Weights of a small transformer language model.
Size: 5 heads of 64, MLP 832 GeGLU, vocabulary 8192, 20.8M parameters.
MLP neurons of a small language model. Each row is named by its layer, matrix (gate and up: input weights; down: output weights) and neuron, and shows model dimensions 48-175. Each number is 50 + 12 x the weight over its row's rms, rounded and kept within 0 to 99. A neuron's up and down rows have the sign that makes its largest values positive.
Before each neuron's rows, "fires before" lists the tokens most often just after its 100 highest values on Wikipedia text that the model never trained on. A number after a token or word is its count.

fires before: " " 65, "-" 4
L6.gate60:60 46 52 50 56 50 47 42 49 61 49 56 66 66 37 57 36 59 49 30 50 51 60 65 57 46 61 49 55 34 58 31 25 68 56 40 44 64 46 39 40 56 52 51 30 46 57 56 48 57 58 43 31 50 63 41 29 38 53 25 62 49 47 50 58 67 62 45 57 55 59 37 38 59 69 48 48 31 40 64 43 57 50 60 39 37 48 61 56 53 54 68 47 61 55 38 46 44 63 36 53 50 47 39 45 58 44 48 55 44 42 64 65 62 69 74 24 32 49 38 44 22 57 40 61 54 57 33
L6.up60:39 39 44 61 53 60 43 59 43 43 59 48 47 56 47 54 77 62 39 38 29 59 63 49 48 64 55 69 38 40 47 55 57 32 47 41 49 56 60 58 59 44 39 49 43 42 51 56 49 39 45 69 67 58 61 68 47 42 40 44 63 48 56 50 52 16 50 40 49 38 46 55 44 64 48 76 46 44 35 46 61 38 51 63 56 56 48 40 35 36 51 46 21 30 45 27 20 37 33 55 43 53 27 60 49 38 41 53 50 46 64 58 44 47 63 34 52 56 61 52 46 34 43 67 60 58 54 41
L6.down60:70 52 51 42 52 33 60 51 73 59 62 19 41 53 57 49 40 33 61 40 75 36 39 60 44 40 47 50 50 50 40 51 52 48 62 32 69 41 59 37 56 61 54 54 49 79 65 31 32 60 41 40 33 50 31 66 48 60 44 60 43 45 42 57 58 43 50 54 51 56 47 30 61 36 49 30 42 70 52 48 37 48 56 51 75 69 60 43 27 52 33 37 60 45 55 60 39 67 55 57 52 45 39 53 57 68 66 57 50 61 52 64 58 60 46 47 54 48 42 55 53 58 51 49 38 37 47 55

fires before: " " 37, " the" 12, " —" 10, " a" 5
L6.gate686:58 46 61 42 42 44 54 73 56 39 65 47 51 62 57 42 66 83 49 66 54 62 71 45 67 50 22 77 49 44 55 49 38 43 43 51 61 37 55 56 50 48 41 52 42 55 40 54 57 64 49 38 59 70 45 72 47 60 41 47 66 55 50 62 55 32 64 59 49 52 61 33 54 45 56 51 55 39 58 32 13 61 46 54 33 72 35 56 66 76 49 47 43 42 58 39 54 50 59 45 63 51 40 63 44 63 54 38 48 23 34 53 57 41 40 50 48 45 41 72 55 50 54 29 47 65 36 43
L6.up686:50 44 57 53 32 40 56 57 40 81 36 58 29 54 40 35 69 63 45 64 49 65 38 63 55 46 35 56 52 52 54 66 28 63 41 61 70 67 42 53 44 67 57 40 45 38 33 55 59 56 51 34 58 53 48 54 56 50 59 23 55 60 36 54 42 35 49 46 49 72 51 58 48 69 46 46 56 35 46 39 27 37 70 61 45 53 61 56 64 72 43 41 41 23 34 53 36 39 74 23 48 37 45 51 37 41 52 55 33 57 36 45 34 50 60 56 44 27 52 45 33 46 56 68 52 79 52 57
L6.down686:48 31 57 49 35 49 53 68 33 56 37 44 64 54 33 41 65 42 55 52 43 51 41 71 48 62 35 61 45 46 54 55 49 65 52 40 68 46 48 69 52 44 22 50 41 47 27 44 36 60 45 41 75 51 47 49 40 44 50 81 43 51 47 21 50 60 79 56 67 48 49 71 75 66 45 63 49 47 71 52 49 31 41 60 30 56 69 45 63 49 43 51 45 58 67 50 56 38 69 42 62 64 37 58 51 42 36 66 70 45 48 54 45 43 44 54 59 41 47 60 57 58 57 56 50 72 49 49

fires before: "." 15, "," 13, " was" 9, " of" 9, " in" 4, "'" 4
L8.gate829:56 35 45 55 37 35 39 69 59 46 41 67 62 44 58 23 58 50 45 54 57 70 52 34 53 59 54 39 51 30 21 42 39 68 51 37 44 39 58 60 42 60 58 68 60 70 52 34 55 37 50 91 47 45 48 66 47 54 57 53 58 56 59 51 36 77 50 57 38 60 55 56 33 47 58 46 39 41 42 41 41 21 59 59 45 47 52 49 72 60 57 55 54 43 36 52 40 51 71 49 60 43 66 67 34 33 56 54 41 54 56 62 51 49 28 52 46 62 61 49 57 49 26 53 61 40 41 26
L8.up829:38 35 53 47 38 43 56 67 32 41 47 61 24 52 54 59 49 43 47 53 73 42 50 48 56 67 44 50 44 53 54 63 56 43 22 59 71 53 23 50 41 45 52 53 54 58 62 48 66 48 53 31 59 46 53 58 48 40 45 54 58 47 64 54 55 39 54 73 57 37 56 27 50 55 44 68 64 61 47 54 86 34 38 53 43 53 47 68 44 40 54 41 52 44 38 75 70 27 42 44 75 22 52 72 49 47 48 63 50 49 34 61 55 46 28 53 63 43 52 51 57 46 53 70 61 59 61 39
L8.down829:53 50 59 49 32 49 57 37 43 48 56 34 52 42 49 69 36 37 57 48 64 71 28 59 22 53 33 64 47 52 50 58 40 70 59 50 32 75 29 32 47 43 64 48 49 34 42 50 62 54 50 62 45 50 53 70 49 48 60 65 36 56 58 57 45 18 55 41 53 57 61 64 57 55 66 50 58 30 54 42 39 56 52 51 28 61 60 43 53 68 30 45 51 63 53 43 54 42 33 56 67 62 51 48 43 44 51 44 54 79 58 46 18 40 50 62 56 47 57 56 29 55 67 47 50 63 59 54

fires before: "." 28, "," 24, " with" 5, " " 4, " by" 4
L12.gate535:54 40 27 47 73 58 43 44 54 49 52 19 49 60 61 52 42 41 52 36 44 53 61 37 68 31 52 47 58 66 57 52 51 54 35 48 65 52 23 38 36 48 69 66 43 38 59 55 42 59 53 47 59 48 45 40 58 61 59 38 43 44 49 50 66 31 32 66 56 55 81 47 45 61 41 63 53 45 37 56 52 48 62 38 32 40 39 42 40 45 57 60 46 47 48 55 51 46 60 24 45 34 62 40 47 50 51 52 55 68 75 63 53 31 47 37 37 63 36 45 44 43 67 62 70 24 39 64
L12.up535:41 45 39 83 58 63 70 56 44 43 60 31 48 53 58 63 40 36 39 31 42 46 66 46 51 64 36 42 49 42 53 47 37 46 51 46 29 56 53 40 36 47 77 47 44 63 59 38 46 70 54 54 41 62 46 58 51 31 44 46 30 49 56 51 80 44 63 49 37 56 44 56 47 39 41 55 52 59 32 31 57 34 59 26 43 33 55 46 55 62 50 69 33 59 49 16 62 59 45 77 53 50 48 46 58 48 60 38 39 22 52 33 43 47 47 51 61 64 57 55 47 34 62 51 58 48 39 42
L12.down535:49 28 51 63 71 38 33 44 49 49 38 57 53 58 54 57 59 48 42 53 46 41 57 66 52 69 66 45 46 61 56 67 67 18 62 43 59 32 39 46 53 38 63 51 41 29 53 50 47 46 53 64 47 47 69 45 53 45 64 52 49 53 74 54 45 52 36 52 89 50 75 27 39 74 59 47 48 63 50 62 64 40 56 56 45 43 54 49 51 53 60 32 51 62 50 61 31 36 55 57 59 44 51 74 39 47 74 37 62 60 63 56 67 43 39 36 57 44 38 48 54 20 53 64 38 63 59 52

fires before: " " 68, "1" 5
L8.gate436:63 48 47 44 44 67 41 52 55 35 46 45 41 41 39 59 54 69 67 76 53 41 29 39 55 39 67 48 58 56 67 53 49 62 62 44 65 55 47 40 43 55 43 56 46 63 49 44 46 43 59 50 55 28 24 49 69 49 69 42 73 49 52 45 49 67 58 33 53 50 63 27 62 60 47 55 58 53 59 49 68 53 45 31 40 54 52 57 66 54 43 37 51 51 39 40 53 48 42 45 32 33 34 42 54 74 39 39 36 47 56 72 50 39 48 57 36 49 58 45 63 47 58 45 62 47 49 59
L8.up436:59 66 45 36 49 70 51 77 54 65 42 34 30 48 60 80 50 36 64 72 46 38 42 43 55 45 57 50 34 34 65 67 45 57 65 56 67 58 53 34 36 52 70 44 42 48 53 20 42 49 64 34 52 22 34 55 51 33 60 61 72 62 64 38 55 68 58 41 62 55 56 40 47 57 43 64 63 47 45 23 58 38 45 49 46 67 56 60 54 55 55 64 42 33 16 47 52 47 57 46 64 20 39 51 66 65 23 49 36 52 57 63 43 46 37 24 28 45 59 49 50 61 65 43 42 58 47 36
L8.down436:53 57 42 34 59 35 62 53 43 50 62 72 54 42 39 68 27 31 56 36 36 36 62 50 59 63 42 61 38 43 60 31 63 50 58 44 86 55 60 59 44 37 61 52 29 45 57 25 58 64 52 55 53 47 41 65 33 45 48 58 67 51 47 36 39 31 68 41 77 73 28 43 67 55 49 50 47 56 46 32 65 50 39 65 50 73 55 56 40 57 50 63 70 35 31 44 46 35 60 56 75 40 66 56 29 38 54 55 42 53 55 54 53 58 62 48 45 59 32 55 63 60 61 33 40 72 66 23

fires before: " " 35, "\n" 20, " |" 7
L4.gate390:53 30 57 49 48 69 41 53 78 54 43 66 51 57 43 64 53 66 62 62 57 31 54 63 51 47 24 53 69 50 33 58 48 46 50 44 68 60 57 40 53 53 30 34 62 48 70 57 64 58 37 47 41 43 49 46 61 37 40 45 47 50 77 38 31 60 38 87 51 51 56 42 44 35 47 44 59 68 74 49 84 35 42 29 47 64 65 59 58 75 53 64 69 42 29 57 41 45 47 63 50 51 36 51 54 57 61 69 58 69 50 54 34 61 43 58 53 54 64 70 46 47 56 41 53 75 60 65
L4.up390:57 61 89 51 52 77 37 47 61 30 52 50 43 49 58 58 46 44 50 43 61 38 49 53 38 53 26 54 50 49 26 38 55 47 56 57 46 52 80 51 53 42 43 48 54 55 65 43 58 58 56 45 54 85 25 48 61 56 47 71 59 44 55 18 64 51 35 63 38 41 55 49 47 46 34 45 59 39 46 49 53 56 41 66 50 47 32 43 63 56 52 44 45 60 41 46 65 47 48 53 30 50 48 65 48 60 41 63 69 50 43 34 40 48 49 44 57 63 57 50 38 58 64 49 59 57 43 42
L4.down390:44 46 44 38 60 47 51 58 62 45 32 61 55 70 53 51 41 67 50 68 46 43 47 57 53 48 42 34 51 37 54 50 59 46 50 59 55 45 40 46 23 63 40 50 58 50 58 63 62 44 47 42 31 38 35 69 45 63 53 48 61 41 62 59 30 66 67 43 54 68 53 45 39 55 54 45 57 69 53 56 63 56 46 32 52 73 51 46 78 77 92 40 51 38 59 67 39 72 49 50 75 45 39 32 57 55 49 40 47 44 62 29 54 50 45 49 52 49 43 54 60 54 49 44 55 69 56 65

fires before: " in" 27, " on" 16, " at" 7, " |" 6, " with" 4, "," 4
L12.gate705:41 51 52 50 47 50 58 66 54 68 23 49 55 33 47 37 26 62 54 39 47 41 42 24 47 55 61 52 51 27 27 38 34 56 52 49 64 59 28 38 62 64 57 54 68 63 43 59 65 41 56 60 44 44 49 64 50 51 66 57 30 42 50 29 61 31 56 64 72 49 48 42 40 28 66 45 45 56 45 59 56 45 51 57 40 62 55 41 38 50 51 54 25 63 64 50 37 47 58 58 51 49 38 54 66 51 49 49 56 34 50 21 48 26 34 58 24 63 67 44 25 18 49 59 74 49 48 31
L12.up705:52 42 47 35 61 62 45 39 50 49 38 64 49 56 56 64 48 64 33 46 61 60 49 64 29 65 36 58 74 30 72 57 46 51 36 45 68 66 32 44 48 45 60 33 46 38 56 36 52 67 61 33 65 28 58 38 64 43 49 64 58 33 71 64 61 45 64 50 54 65 50 43 45 38 45 48 50 83 47 58 68 53 54 61 40 52 53 58 38 31 53 60 52 58 67 59 68 32 38 56 73 50 57 68 53 45 60 56 67 62 35 43 83 57 42 36 60 55 44 63 52 44 54 51 37 59 58 36
L12.down705:56 48 46 59 57 52 56 46 44 40 65 45 51 51 60 55 60 46 60 57 55 75 58 51 42 34 43 44 39 37 54 63 43 45 45 80 39 29 55 42 60 42 41 45 51 50 44 35 74 50 63 31 51 63 58 58 45 59 60 53 54 58 32 48 55 44 48 62 75 53 53 67 42 93 33 46 63 26 49 44 42 61 53 40 47 49 65 35 55 38 73 42 63 47 42 65 40 51 46 38 47 71 43 56 31 66 67 55 34 45 32 55 44 54 44 49 34 58 62 62 52 59 58 46 38 30 26 59

fires before: " " 51, "\n" 11, "0" 5
L3.gate186:41 37 54 57 66 61 48 42 34 77 55 28 74 64 50 58 39 42 42 28 52 47 33 82 47 50 64 52 78 60 43 62 41 50 58 46 51 82 44 49 37 43 38 53 59 41 52 26 52 44 45 25 54 68 44 61 57 47 47 59 47 65 57 31 52 47 58 59 46 60 55 45 39 57 62 47 71 49 47 55 52 40 45 52 39 35 51 30 41 46 34 53 71 38 31 51 53 31 34 49 41 46 49 64 48 46 47 58 52 66 62 50 31 44 53 58 70 59 70 56 61 47 35 32 46 70 60 37
L3.up186:29 44 52 55 67 58 47 51 52 59 64 41 65 76 55 53 62 53 61 39 64 46 63 65 31 37 48 51 70 68 59 45 45 57 48 75 65 74 58 59 46 43 42 63 59 30 53 38 65 38 65 62 56 31 46 62 61 56 42 46 17 47 64 32 41 54 53 54 39 57 52 45 35 52 46 56 61 55 37 30 58 50 43 32 43 56 48 34 51 23 27 47 64 43 36 67 48 43 54 48 41 47 33 49 52 75 38 49 41 80 61 42 49 36 42 60 76 46 75 48 82 37 45 34 37 59 45 40
L3.down186:57 71 56 28 40 36 75 57 73 43 45 86 37 61 62 38 53 45 63 50 35 47 43 18 49 55 48 50 44 48 43 37 52 43 50 37 35 28 57 33 54 53 52 43 61 60 33 69 48 45 48 58 27 49 57 56 31 55 29 52 58 45 50 73 44 43 32 52 54 41 27 47 60 47 45 51 42 44 59 76 54 52 61 49 74 33 57 69 53 60 57 47 47 62 66 37 51 56 62 54 68 59 65 46 58 30 73 32 40 26 36 57 54 65 62 25 48 64 33 50 38 48 42 42 61 46 51 50